config.yaml
n_layer: 15
qk_norm: false
init: "normal"
init_std_up: 0.0211
lr: 0.000536
schedule: "wsd"
decay_shape: "linear"
doc_mask: true
MLP neurons of a small language model. Each row is named by its layer, matrix (up: input weights; down: output weights) and neuron, and shows model dimensions 224-415. Each number is 500 + 50 x the weight over its row's rms, rounded and kept within 0 to 999. Numbers have three digits each.
After each neuron's rows, "fires before" lists the tokens most often just after its 100 highest values on Wikipedia text that the model never trained on.

L4.up516:429517465458410532505538588486495480584535541526522488403490552510544489502481500434460505434488545546518480460526510573458577481442463570502442527474600478462573500381488566402457493455460466524494496559464492534580533492445518555586526481496531549490466460471477524501581419484410462439505593555514544547361476437488535469470509559549548523535510567489448470533447507509640521444434456520542570458558551482488471480499527497571482514463485438362488498516576571552480501529473487513559564454489395610593507603414575456459458456427453531521445467524565447526449504485372440575
L4.down516:434527444544437512440499545540514437541445564515538403498556453442419533529455496465409404489473634521569516470436406482535525482563517485448553505482447510457474519522489459485487400453498546477488457445578423533512533527476540554543496451446501488556497507438459562547529498444406493570584477546443608523548476507521531440548478461458465412495544469480511494489576443511480520492465436564556517494477517542314497512486544425461465554465531437469481522488534437513510571589418516513469525472518452514467599546431585653604545425565544489485470510502528373503488506652522537483
fires before: " |", " votes"

L4.up531:550496425515470493530469560477501487432492564502485476457559477466507453534473491499529477459469439468596480467549489556428570518428487538511478527547541508394536455487548468504374461456531486527523487399471422575446485519513528449592461501515580438477410477502472462528417533569544489506529475564486548590416408510541498512502494535464469506528472472457522506549553425536464477580507512601539593494561439521477493488536513500453487490509568531462507463622487496609515594485409480536532498542502519539445513490436513469492551474455519500447524451469453431524424637424439555546
L4.down531:545577534492457488555482508536512470496499471483559499508542439461538519470574441468552525529497510468490490461442527380556449442456575495512514489476474557594479437468343474526519500531557574527511575515518453474511508620505460462506576532487461482482528533463614520535402532483498526531464511504511474436433537559519458490401491517435408506578527487467498476445478394450481481483508533373529439520446579525534479503510450480538472520526556568468420566395478517514578485441452538584468557483377530532523482418544587438504521482595418513520494423425527478529517475563447521456
fires before: " |", "\n", " "

L12.up1563:436438532565576438608567561436519403449525459404473458415440520428585496555462365474496434482544575489446557495528527456540513620474567469477472566537477512464476596494487487512528568474473527514666576500550541492554484541447430465423502482453485475491528508449537534419480460508429572497476520610625516517502504473436541461509484564582509491438468472504430473531466412562535487462452569469510507518494479543493574454532594464544510532511617503538561502436536510424444478490499525509512483517523458493489450499534475464566470616500584542505532498532488529518472499565505495454
L12.down1563:537545498479538499464429484448483426493432551516448569549472479526493505614554497501444577568548397523553538422433461473501512559563594445464502557527512447487526434520580388515483566452561502499474528491531432499456438543601489461455467538526420389494493517325449396419489572445545529547497493476521476523509495511477529513464474538522639542447490449501479558500453464487424402597567555452568494500501506455707489466556473506552586467488492491503562442476466463562537526536501424432493500486523463473444401542531463534541445478491435463477435604619561490461564439503468454454
fires before: "s", "ed"

L4.up1656:429425479402430435467448506611458494477465505530410494493472548501473464557468555471546558438480500526508475433470492467463385568493534543565458468465531493469560479504586498504560571523509544564455593456489466523514516563546616521498522524487511393445433477541451502427509468508465474416480585503479501551402408434509489446427561495533541523589517576517529471530484525521581431458434452463529521455518464507537543537483487516452580536469408528477495451527541534387478585516472524508539521545443530613526484539342570500423546481549481503517547467531505486519502485469429453551
L4.down1656:477388455522512479447543532509499413514510391458508436497559484497471501594479479407499385497510543481511497457489424510599523495511445522593634453566515509528484424461537562525560524448610548476499479519558490584448472483559490548472576477457481505502465389429583575510580480528537483520468562480535407471514601554539547482449508500520577553500499556486507533400511509480480513406433393444560563441517483522393488524470477534495632515495419539457519538493430519530558508594532502512480575484506488568497549562445562531577395487421482543540568517517614507543454491512429528545
fires before: " |", "2)"

L4.up1321:484532546484402487475470617548468518471498462566501566388545622438440542488496548467461465495504448468428550477539577554537484505482518612479425473501502510525601442468501479454570557492461481480502582402513516557520453570490494502540485522451458393496464497524466458512549465581492508440446562504471490551439469459518536495542468546536478566519364571441489506543461442551559588491461435520574506453562568560574467477513459543562483532538493439475531445484505570429439506513520559566407518503454503636529498600417510507440529407533489464445509525506536449508494468421449533562
L4.down1321:455405441535432595479483460487507465570447538419504555575478544497418435605532519435450562497561558416413406393488512481527573465405408587531453477461497535526506496569496487498514488470602496404459535536538542503478544455448555450526517477554496441476538529557483482432502565470458517545464590487549514610508464484492463548481536508589526496364531481511489522426559559550465516502468556599497493585489495486429467530398489506465504573540520547584485467465566552562513361510454441425504481438547435565538531544450512571506574454513386495588502497365491495481484466485568484527
fires before: " |", "."

L4.up374:408473505569464442552532531486542587552486488487596454456525524489556550479496464504544492508582470584540475505510403467457606551638412451458440503433516428472519484410423592457434446499467438519528574470527440497527559507513550475560554474509535558484499571509553594508569447621444467518563570444468468393466475416510521539520498548571498499583441448606577578535423512508513519418483506530507497501535450647502513526553544406525470478505528405491459530541509490592477499528505610489441511558473468502535606569473534388582446448388452526513526419453625503554516484493478406495
L4.down374:472478555508488403531508557522481524434497471515578472500405543490571608512439505495433572449481463469515494498461503546531494496565370493487432548448484505506514491455532513445526527513509416498501563532457449484460514486423609443536509544485525491436601490419483549428527532509510559518526433519457494540424484564556533473534482547400461445476450517652548498497449525507528573386504545501578466406587536492500425457455481488463595472480556353435427508534580525401572429492615458582532532615517511409462511560534514495469441477451391469549487473550536507465497490491511537509
fires before: " |", " Stadium", ".", ","

L12.up1255:495480507529503488502487574525584470554480428447518414516462482479419557541467526515560485559491561453516462397453414576428470578515526446490481453526579511464578526539502490423554604498556477495500554451526589512481389609453566437413487499460527392465498512436574440454564602460464511571403443417484531465454493477600439513593492594482526452516532578478505416481493508447537502492446434500469535480568550593509549496604633479476402584556477524495565499518504544445469633488527520434547561465527564476537466557402497448480463629469518526463489433483528485450555548542459472503
L12.down1255:544620451529539506478450474510474464561481400591464479480497474431518540556501444516477525459631572561484515528509482515494429464530525457507452494493498473596501499512516541418511468467494508550532531514559482477484510441496489425483458438505471497478432443452464383407553492480482519543593500459460387507510529511530495476460548483487507456449604469497505547562487492477488534568460497486517494470510455473650476564471494528688535533497497447487456565493584415416513466577504539459433485550545463449454524545430442539437540402533502502529444611528567515455452529440565511519
fires before: "s", "t"

L12.up1446:590505460518517508579543488528444520477540450493559500492466508500563541445538459513553475454453480500484486484597456562567525480539547475492474498519542602633470507463525578504495495538505489582578511515469464493509512554448546525451566537487529536444483439536532437457377524548534451512451513543389622509485545555511551502451453493543492532531568510473460488499486478510492535395478432488547525559567578493428477457499585479546476480530547536527576462514510607419463509523594581431480469465458540483479428422468506486503530456513450470527568444451445434543398558552517535542
L12.down1446:483510461444488531526442509464527511567448428573506450506564536490597543509579534471551468459520416502499614529498444495619523495534436453468448480610528360452578534546490513496563475471519520598532466412504440487487483506426503491523475539453404494542568402584518501513477481478510478511507559504437469422491581463534472643486490582502510417550547440461491532441424525519502508516499529477549531538488582548347507436491534450523564489555564508491538482467615478482459438498500567496450516478567383457495507508426514489421542546516535547439527539465601478475503575702508494492
fires before: "\n", " |"

L12.up1299:525531497521383547565498534558389481510503547585515505522537457429574490473434418428488507503489451436491478481588554518492450512384548515462473466485507534526656384495539448403435601453536537445527464438472577563471503572478542423440386537547551469494547552522487439490538462592462532432524421505575490504408458466483472500515342531514500512557512483453483484472482542576513536504496535507494589518616565482521516543499608531547567500533472503562533445524633485482544462500547458574507525464472650472476431448515441471536548486501458491510475436506577488551447542523486464495
L12.down1299:532432470474516472574525500538540468452494502513483514459582478468497423544512430476505482501535556516480523593458523485439522490483503499477565527452608504485476514471495540430498471484497413467551532559513454358537476485513544520545466469535543493548470577497581504531590526492553526444531450566522561499572493551487424559459485502590484589556426511465641529440481427490526454441494455512535569510510524538627477561411391450551605473411394514407560524491478510557596440505494513496527533618508377534465571403490490529637545485480530493506464487451511563630383347528507453491
fires before: ".", " |"

L4.up1761:528501485651487486591493499556496425501542479527518511484571540476482592546445466436523458565460464448506521479527460516515449512519442538389421511512479523483536522467480494551417526468486500521482635478522378554453488497494468576513504486486579463439444526462524501469440568511439480443488453603529560497395493448527523525467497525555465464445505465523524511493569477582518519554486504476486477521557506541517521466494482411407542501443556468497554508520432573529469483546525580421507513536470550515560464553445489539506492430493471432326509501558510434516550497444495481560
L4.down1761:455601412406463459581444416477501475441508533510498564474594662514416555545524539447443436558480453519498472507499485558431523549530459548476522513507421569510501494535519427573569552442572487447534479486449506608469505467510516513503478524539483470502508525457519577462567446514532488497520540594558517437501473503462479508432502436454526528470572459389564489523539495451462416496550452521536435495494533463515497502476406466529453529574449543591517439595466497447545547564494549599477607435582470461570404600490560529500507497553490458468539523509534501430591482503505532466
fires before: "\n", " |"

L12.up817:540451528562449504576569503577566484537546520471492526408555625506432477547491529527518380429388454488534590480569494429546501513408472562497469465486519512510571530495463443507546510501497419561591564505490399474480513513472540570428499473492530537565503437376467492449502539447468487456526589492523501548470517405481489506382451516533410484618517543497466513505533452457545527461478457510478550502446568581548470663441593494467440493487420541519478536497488550453517446616591578512594496540522507551519541525530444441413536541527480476551451529568541506511429505533511484602
L12.down817:511443505424448484596505529547415563497544412505403548522424555500498571561465494450458495561549505488516512499489455518526463554487493459537464454504524399463543551536491476508535548471592537497544527513550394495438500479440596547454537449494601563506420481430627512500408441484516496560562479555491568441464561436476550634425477367483495488493457514468541547454455506438373503490590528534570505446458564498498521495325477460473478473469504471492472650527482416534461500514433497472449508434500510511510593567437549452479469577514533532372643539518562483498442472505572622537
fires before: " |"

L12.up482:537574431477476491472495558575509479541551465516525452474543535500396495587396588500488531530444442563519518474595489626558537451484462487523461418510439480550516504529452532416547498475484541540501511454482536560474472539486477484500458484463477494475404602453511538530559447499496560536370611525459442470440500407483445538418539488503446398488577442571504532565436496493545434493490472474537568513524420478549501478471459555498476476497437566513565504547504479456444472480519598514495523544399451481559517482467473378482515442462525539602473548481471424522477543535485472476
L12.down482:453440488562476454520510541536513501515560457475452485436510449490509567515574487461515535586514476533477434516462465567467395388549471490497388495454526348510521453451531567486440522503509457486469492625507431493495502563495536444518499576492528488536593409485503451486514480541442445443528436500517506467576532611603601442440415475518491477487502514553551511481515424516546558489449541578606588490554584552496550582486451406560572531524468418462532572526466599482533520467454567581568464468529435452523467544465479472475503522484493548371534500567540467491527488531533490521
fires before: " 2", " Stadium", " 3", " 1", " put", " |"

L12.up860:522446467508533492508519479482505461451437533508619456499548496470618517539602530479393542604511474529507580472562533509538516572517544574548375451514480478495542447566445512522485557492464341498509482518494505467530511494420549393507486527525554533533422557445467503457464468600495450456514581457480511603542528317421457481411472486482432502590494522521470619501572512495508501541526531481549554625428525452468526539496479526460553473472494477451462508513533582474469483458468546498480439554506474595511504458510445525456592487580482521449459429557468582593521547512511491619
L12.down860:519572409463501631549533462481523558560595499504537505565593579492494556430476499438557488510470461457526518537548487558530455537533525537542422510396520502535515445518433531491517583539525496443545409479520447462557484490417563602489515482517515583415449424478580530550573389447469438564489496524525518440529597496425563576448456485464455457498415549504475431553511427547534411500498494499578480488488524490430473485392500599489547502493498546513589551504588587592483556458428458448473524583543394491459578494471464534562518541415450492556545472518470492508536503433591421449
fires before: " |", "N", "\n", "Y", "ay"

L4.up1811:520539490554435485421567544457495457484430513586547467480446543483478459481520474472515461556441432455427522485527582655436539513437420503537510477387542525473603525469546563491433505543421587481409516474519401570445521482410547484507437483479543576480455407536498503476516549531478491511510517475453490624453435537513581472411472480552457505553510521441514514503522545539503481526461539535544563527518496499499448524499509494539483593579484476524431545493574482467477556543512463513576561523473604551538569563402476526477447544571491438503519522477470485467434515432484534468
L4.down1811:524552572551554555537572463442513455616406572448476535508514486530480479428516525544500397549541574554445538507467591557485409530390489585470470409487536550510495484495510495552459429409385484505577482513414596536557582491506545506464411472499556602535460476561626465536460527449471515440474377447475394480506551526535548514438488499505514512383488429479487447511477468465533586484449604556482499535446571426527538575529408469547428452457506416517465560550500476489568480490419523513563535462384544583445618502533493443496536499484451531475456433497488539482499462526466521474
fires before: " |", "\n"

L12.up400:413479582431465468529472449446424445460491540527525464428498616435602504543551541478457541551479603529485583477555450443509525452457562565467533580507512557485492562464480544520453615539449481546620489497400540526499519448511523558493464625608438462465468499515567542534508550414524502486460456417432582560476530368503599450486455568520481520575507500373551531434517476606592456528574536471575628504476494554524551553536451528446533397585509420517428482445482464537544496516454498470506487471429566482469555454541454445524507460504569619522554495541427499423443587499498433480
L12.down400:525466480466463515516378455545489473445519498464486521463537530505549469482479562488517492486405551543469527533497494505512415521448451547531468544425559453492582429468412475431460449519509416467587475457452454473363585463515553491489458506480538570477492451401571506525548434498526482499445592539519484480508478511510443541507534561564473547446545581510529574458491530504576484512557500565532563470555549497480535453448528505531534464477476537462491499519495380509499397511525515530524442481583433543502509513573547558493556574448490484478468458507445446530527437488580460519
fires before: ":", " |", ")", "\n"